MLP neurons of a small language model. Each row is named by its layer, matrix (down: output weights) and neuron, and shows model dimensions 16-143. Each number is 500 + 25 x the weight over its row's rms, rounded and kept within 0 to 999. Numbers have three digits each. A neuron's up and down rows have the sign that makes its largest values positive.
Before each neuron's rows, "raises" lists the tokens whose logits its output raises most directly, leaving later layers aside.

raises: " include", " have", " such", " appear", " occur"
L7.down61:497459500522462506441532500519538502466513525491504476544492540513503482514483468463523528485535533465473528482479487498502484503479561491468530487491483499517480481480495496462513490506502503519475470513546491478509523484517470497514484510492511531508520501473426524516482469486534528505461526518507522514465545518541537477511496505461494478459473518510511501562436466492486515504499

raises: "ps", "wn", "ft", "w", "mb"
L3.down157:534481449454494511476472466483491488514525472511483472505534522507511492492504478482512526538468498483491460524473549482473498507518486471503503511481510529480457460516507487504470509522494477490484512478466549517503520502561493544451517462491547502461538510509505528501494542542478525515534477491524526533463523495482538525477501499478512511479492524498481490485537540478491527482513

raises: "nia", "n", "na", "ni", "nal"
L6.down251:489484494519496542490490470505540508511500508467499515451516477545551543482511533540529512462521496481493506526561491529470472481479472486476458513459497489493473489503521480463518485500513509517488529491524475477506517509522462487466483479489492522536564493469510491517492526438494522514485518501523502482533507464513506490536532521498499496526506518469495521518514525520475507491527

raises: "ping", "per", "arc", "my", "ab"
L2.down219:513514497461521464504453502520489489516535493479505518435485525496453503504523498515480542505528493476521488539481533534522548494513466488499508539482502474475497498496479502502492510538487460492431495473434501481539492489475477529456478496513477468527470497481490466512501485522498523470530513507529499524457531534533504514462535523498483538494458514493504475538490473506521506471518

raises: " and", "-", ",", ")", "+"
L2.down42:494506475502546473511516544444531492534490484533509537538509511492469457495458487486485510505513490518512526552506492499478479427493511493460511494508462487504514455465503493470492497512508527500488506561485466507450532540481511512505548477482515520522486504487510539472521464462514481492481510493481508533503518517560506526524494485520512516488501481519470500531514439483578511500485

raises: ".", " (", ",", ")", "-"
L2.down166:476500475510496477528488534509523516517510488519481543501480506480481460501469533496483544509527464524525510498455512495496493506468497487542496525493517543512524475467568476510445495540515479517475513523480528556524523513517533483452506521522525477535492464480547533500484503489504522515503508499519488459483503513527508466491504519481496508490507525564497509485526487485524505504527

raises: "where", "body", "by", " given", "one"
L3.down28:494436484472501474526494455519490530476496477495463476503492512533520467522490483529493520521516491501536493440530450498512457501503464487495499517508498470519508521495529493527505487555487461517503548478503464547487530521507489483523494514507526542519441519525501464524502505479539525527495496525547526430500500463491480507502498503457497493534508498495480534467480500479503522474495

raises: "oul", "omin", "ove", "ow", "uto"
L7.down82:496551468519470476507493490517490518515509521550487493497527456494523460495527498475490515544488555508522494491496508502489562512503485464486462519513474491505497470516499486472490505573456554503483471459474499524523505487479460475514473506496495511487540503497518487502500505504533492509480444460498493548457527482513475490503464536480507511447538530487513489463488504475517557481522

raises: "uses", "iled", "int", "icted", "gen"
L8.down69:515512520491485507503539459506536513494481490473489493527494527516521496526486549509508520532487500502520497499424490483463508539430456512481528491504479492478484522513521475534492484489486533469513468504515522464531515521522480532500466495438525521475510458453483503483529503518478523468509516500509491493496489491485528517526510489486507477515503528478490503518469520504508497499510

raises: "ctor", "des", "day", "akh", "ction"
L8.down194:505450556510491532514494483489455456467512465503488508483486530446502512533524490511540488500503493473517472511509466534509521520478489487504488523482499526518504466487541534510493484516514527491506509522474491494495529492481445507493522520484522522516497466429490464556523519455471494454480510491512508476498513525479490482522485530475474484494548505502488502501466547504474491487505

raises: " below", "ually", "ée", "ished", " same"
L3.down250:517515504462517521496509520483496527529532483509514453532525538514500477464506484510479544489509466512482541521473494517494505445511474488497496495507484507493491488484474542518478503502452465487528478536497475518509476528497499512505517484531521463499496517562487530553518502486475522472492465492543522503474557541479482505508511518492511542528497494506497509515500510512491483517489

raises: "d", "ment", "ments", " code", "ol"
L6.down104:492497491446497559512552495483525487514502513494489553508485498537460499520511490491499521486448480494462524506534532503542566512533472475558524522544479474478559504463468493539483508498472507499537487456513520518481539534493456435547476512519510485462489517520520554470508505501492505514522509508506504504513512516487515447500511514445474517509503547473494488515479501511481506520533

raises: "ment", "rian", "ments", "ric", "ria"
L6.down62:444538501484513549503489534528488498508490496517518509524476524473496504538512485504510490564477482493474486475523518491526522499532520458511516487496500525451560457456493509515505504496498526490500520505491512466493498493516552503493550513493537506506492534488483513474487483506512524543519473538551492505494459523485508480494532545506472518544478530504478497516500508488511506486482

raises: " and", "-", "a", ".", ","
L6.down29:522499483505497456505481451489492511483497470464512504483484495537498541466468484526494507497521500495495486491482549466509514491483487499544471528483513465505542524506496485549509497474506488489492489511445561539526543472483506518495503544483468540480531457480502539519500498524499542485529493518470477518525477509496497484502490493483443555496485501479473514496522496492510512479493

raises: "oke", "y", "yd", "ith", "rin"
L8.down41:489509441498501540484512524522467542512484514517450465481514483506529537492467493507476557521515500471552509471517474482475441493528535535545533491507503480538508482485485472483494497514526507460480537512484477496497565500577482514540489476495479475485514492492479549507490494499507505461517551514492516495492502518521509505491525496495522455530478473504533528464486503461525567473488

raises: ",", "s", " and", "ship", "."
L3.down105:537488482512505487514475509505509506535480487462493497457511515484500494457509494536478503491503519515518500496510501495516497503502507519488458537478498514514530509532533484491483499512456529525471476527530515556532571466475523462508490553499502457530506488464496536485506491538469509520548471520460502482530463511523487489500528511465474533510494466490459513514495505476467480493517

raises: "-", "s", ".", "t", "us"
L6.down188:509473474481462519491523500500476509478519499469493514483485471463512522507446492521486516448494532496517483452468522500527478490512514487557490492464546493526483487483514501486507508504476521538488509488515512497500524521507474489518486505521522510495521526509528515503506489546528516510467461490524465536499472452509517458511454497537521463456472500483469487542492512495522501459491

raises: "o", "os", "ote", "ot", "ov"
L8.down223:508493480486525501480520493518476494504494549481495498491529505508481431489491518530513476501505446506512495496458462477475488474547513530507497461462489495461482496428481536540498490500459491522499467518526472429498501482509505445517478485485515485481516498467508537505492483496508473527528507500526540507500518533544520490488532538482458492562538505480492511444490509485490504489495

raises: " and", ",", "e", " the", "'"
L6.down90:519460516477492474510473479492428491490553543474424488504503494454508469496523486531478528509477487480495500509512502532493505470524529496525458529504463466490548445491507525514509515531517490490457528478502518488447506453508530484507480498490466499496468505494498500523503447517495510514511540480478517530562499440550498542479500514464486537516459527500489509520500502521492494499508

raises: "ties", "ń", "son", "wick", "bach"
L7.down78:514530503463506478518480508498534469511518507501491483503461538501503524500567480525465468482511515506461522511507478543490494541529445510446462510477489475448466515494494528498487496461495504503512486501512452476521494487511533507518510518508516556549486527504480500507541524488514523469532525472509455449448494482488501500474475509504507515493534489520506465503495519506476520556481

raises: "-", "–", "−", ",", "Char"
L2.down98:521513486527483506548475494493522522491524513459476539546450499490489461515497436513489547463504509479533483560544536497501534461492471495535493509509472483512487501526506583500508471495486502473522494500483495538500476540496518530528487518500493500453504495516529517521469485523536498516494489462504515532526507489483475491499509541504518484496479499525496473490430491498502510510487

raises: "nal", "y", "ns", "n", "ury"
L7.down69:551535488494483556477508490516549495504508472492519479484509449550465541496498495468515450505509478491496478503443530541478444533522489506525509525491513499489485487480492528510479506509483505526499506524500484522464491519478510456526443488492508493502504511520573498500550491466509526505525532509498477502507555525502464509511504484526497480496514449491497525528513534478443488504543

raises: "by", "pt", "ps", "more", "ird"
L8.down108:478503486511514490527509524503508496507499513530483476525508524484516488442488461505495476486490463527517502454525483520503481499508483427483480518496491522504464522503497462495493493493497561542452487470486521509465510484473517455517520499499502471529467524519490490527494492499539502491499506510516492471520471515487475518458506498475510492426491491533516485495526497494494526494475

raises: ",", " and", ".", "'", "-"
L2.down167:475482516522511510504545514509465504467500504453515512489495521516517541503481477513496509507471500502492463524505515420501528456478506512551476480497514493472508506530528502507511501507497497480468525485520522537495505490510508462486475553503498513479501473480519527495500479510539511491504499481446471495496500468518519528510529476468502509522474491542519483465445497486486496501451

raises: "ist", "iff", "own", "ique", "o"
L2.down62:489498521514492483477482469508491475522460495510493522490533484482537509497496472551526558501513494469525546542510516537476531429455508462426532554532490515543499502477512481512470466486504521496510511505487489549540512482540523506500501502518500516478515472476508498521513496545501506474501508525534485514468471519477491543512480496497537529503490542520514497497524505484501517486511

raises: "ual", "land", "lands", "eth", " towards"
L7.down192:494488493518485520523493488465475495495468545524525481507468522494501494520500435503480505519494510488571494528494502527455521473444531489492450487470498470509511544492500506467557535498491518523558522488499508497526525538516552513551518483508529483487480503535527491502479508494481527494500483473543513510472467525507480519571521477515509484486524474504492503511499500528548509524483

raises: " (", ".", "-", ",", " |"
L2.down41:510486530519511511534524473505503511479513519472540506523460520480472470500475536526492510463488500510595558525524495508498522475535498531559480512518512472485507530476509508478471503522506521503457482520524514508492499512493533519475450481459518505514529467488469527472495501527489505493517508499492522490521525516471558454506494480464512474517484547540510524554526518489497458509556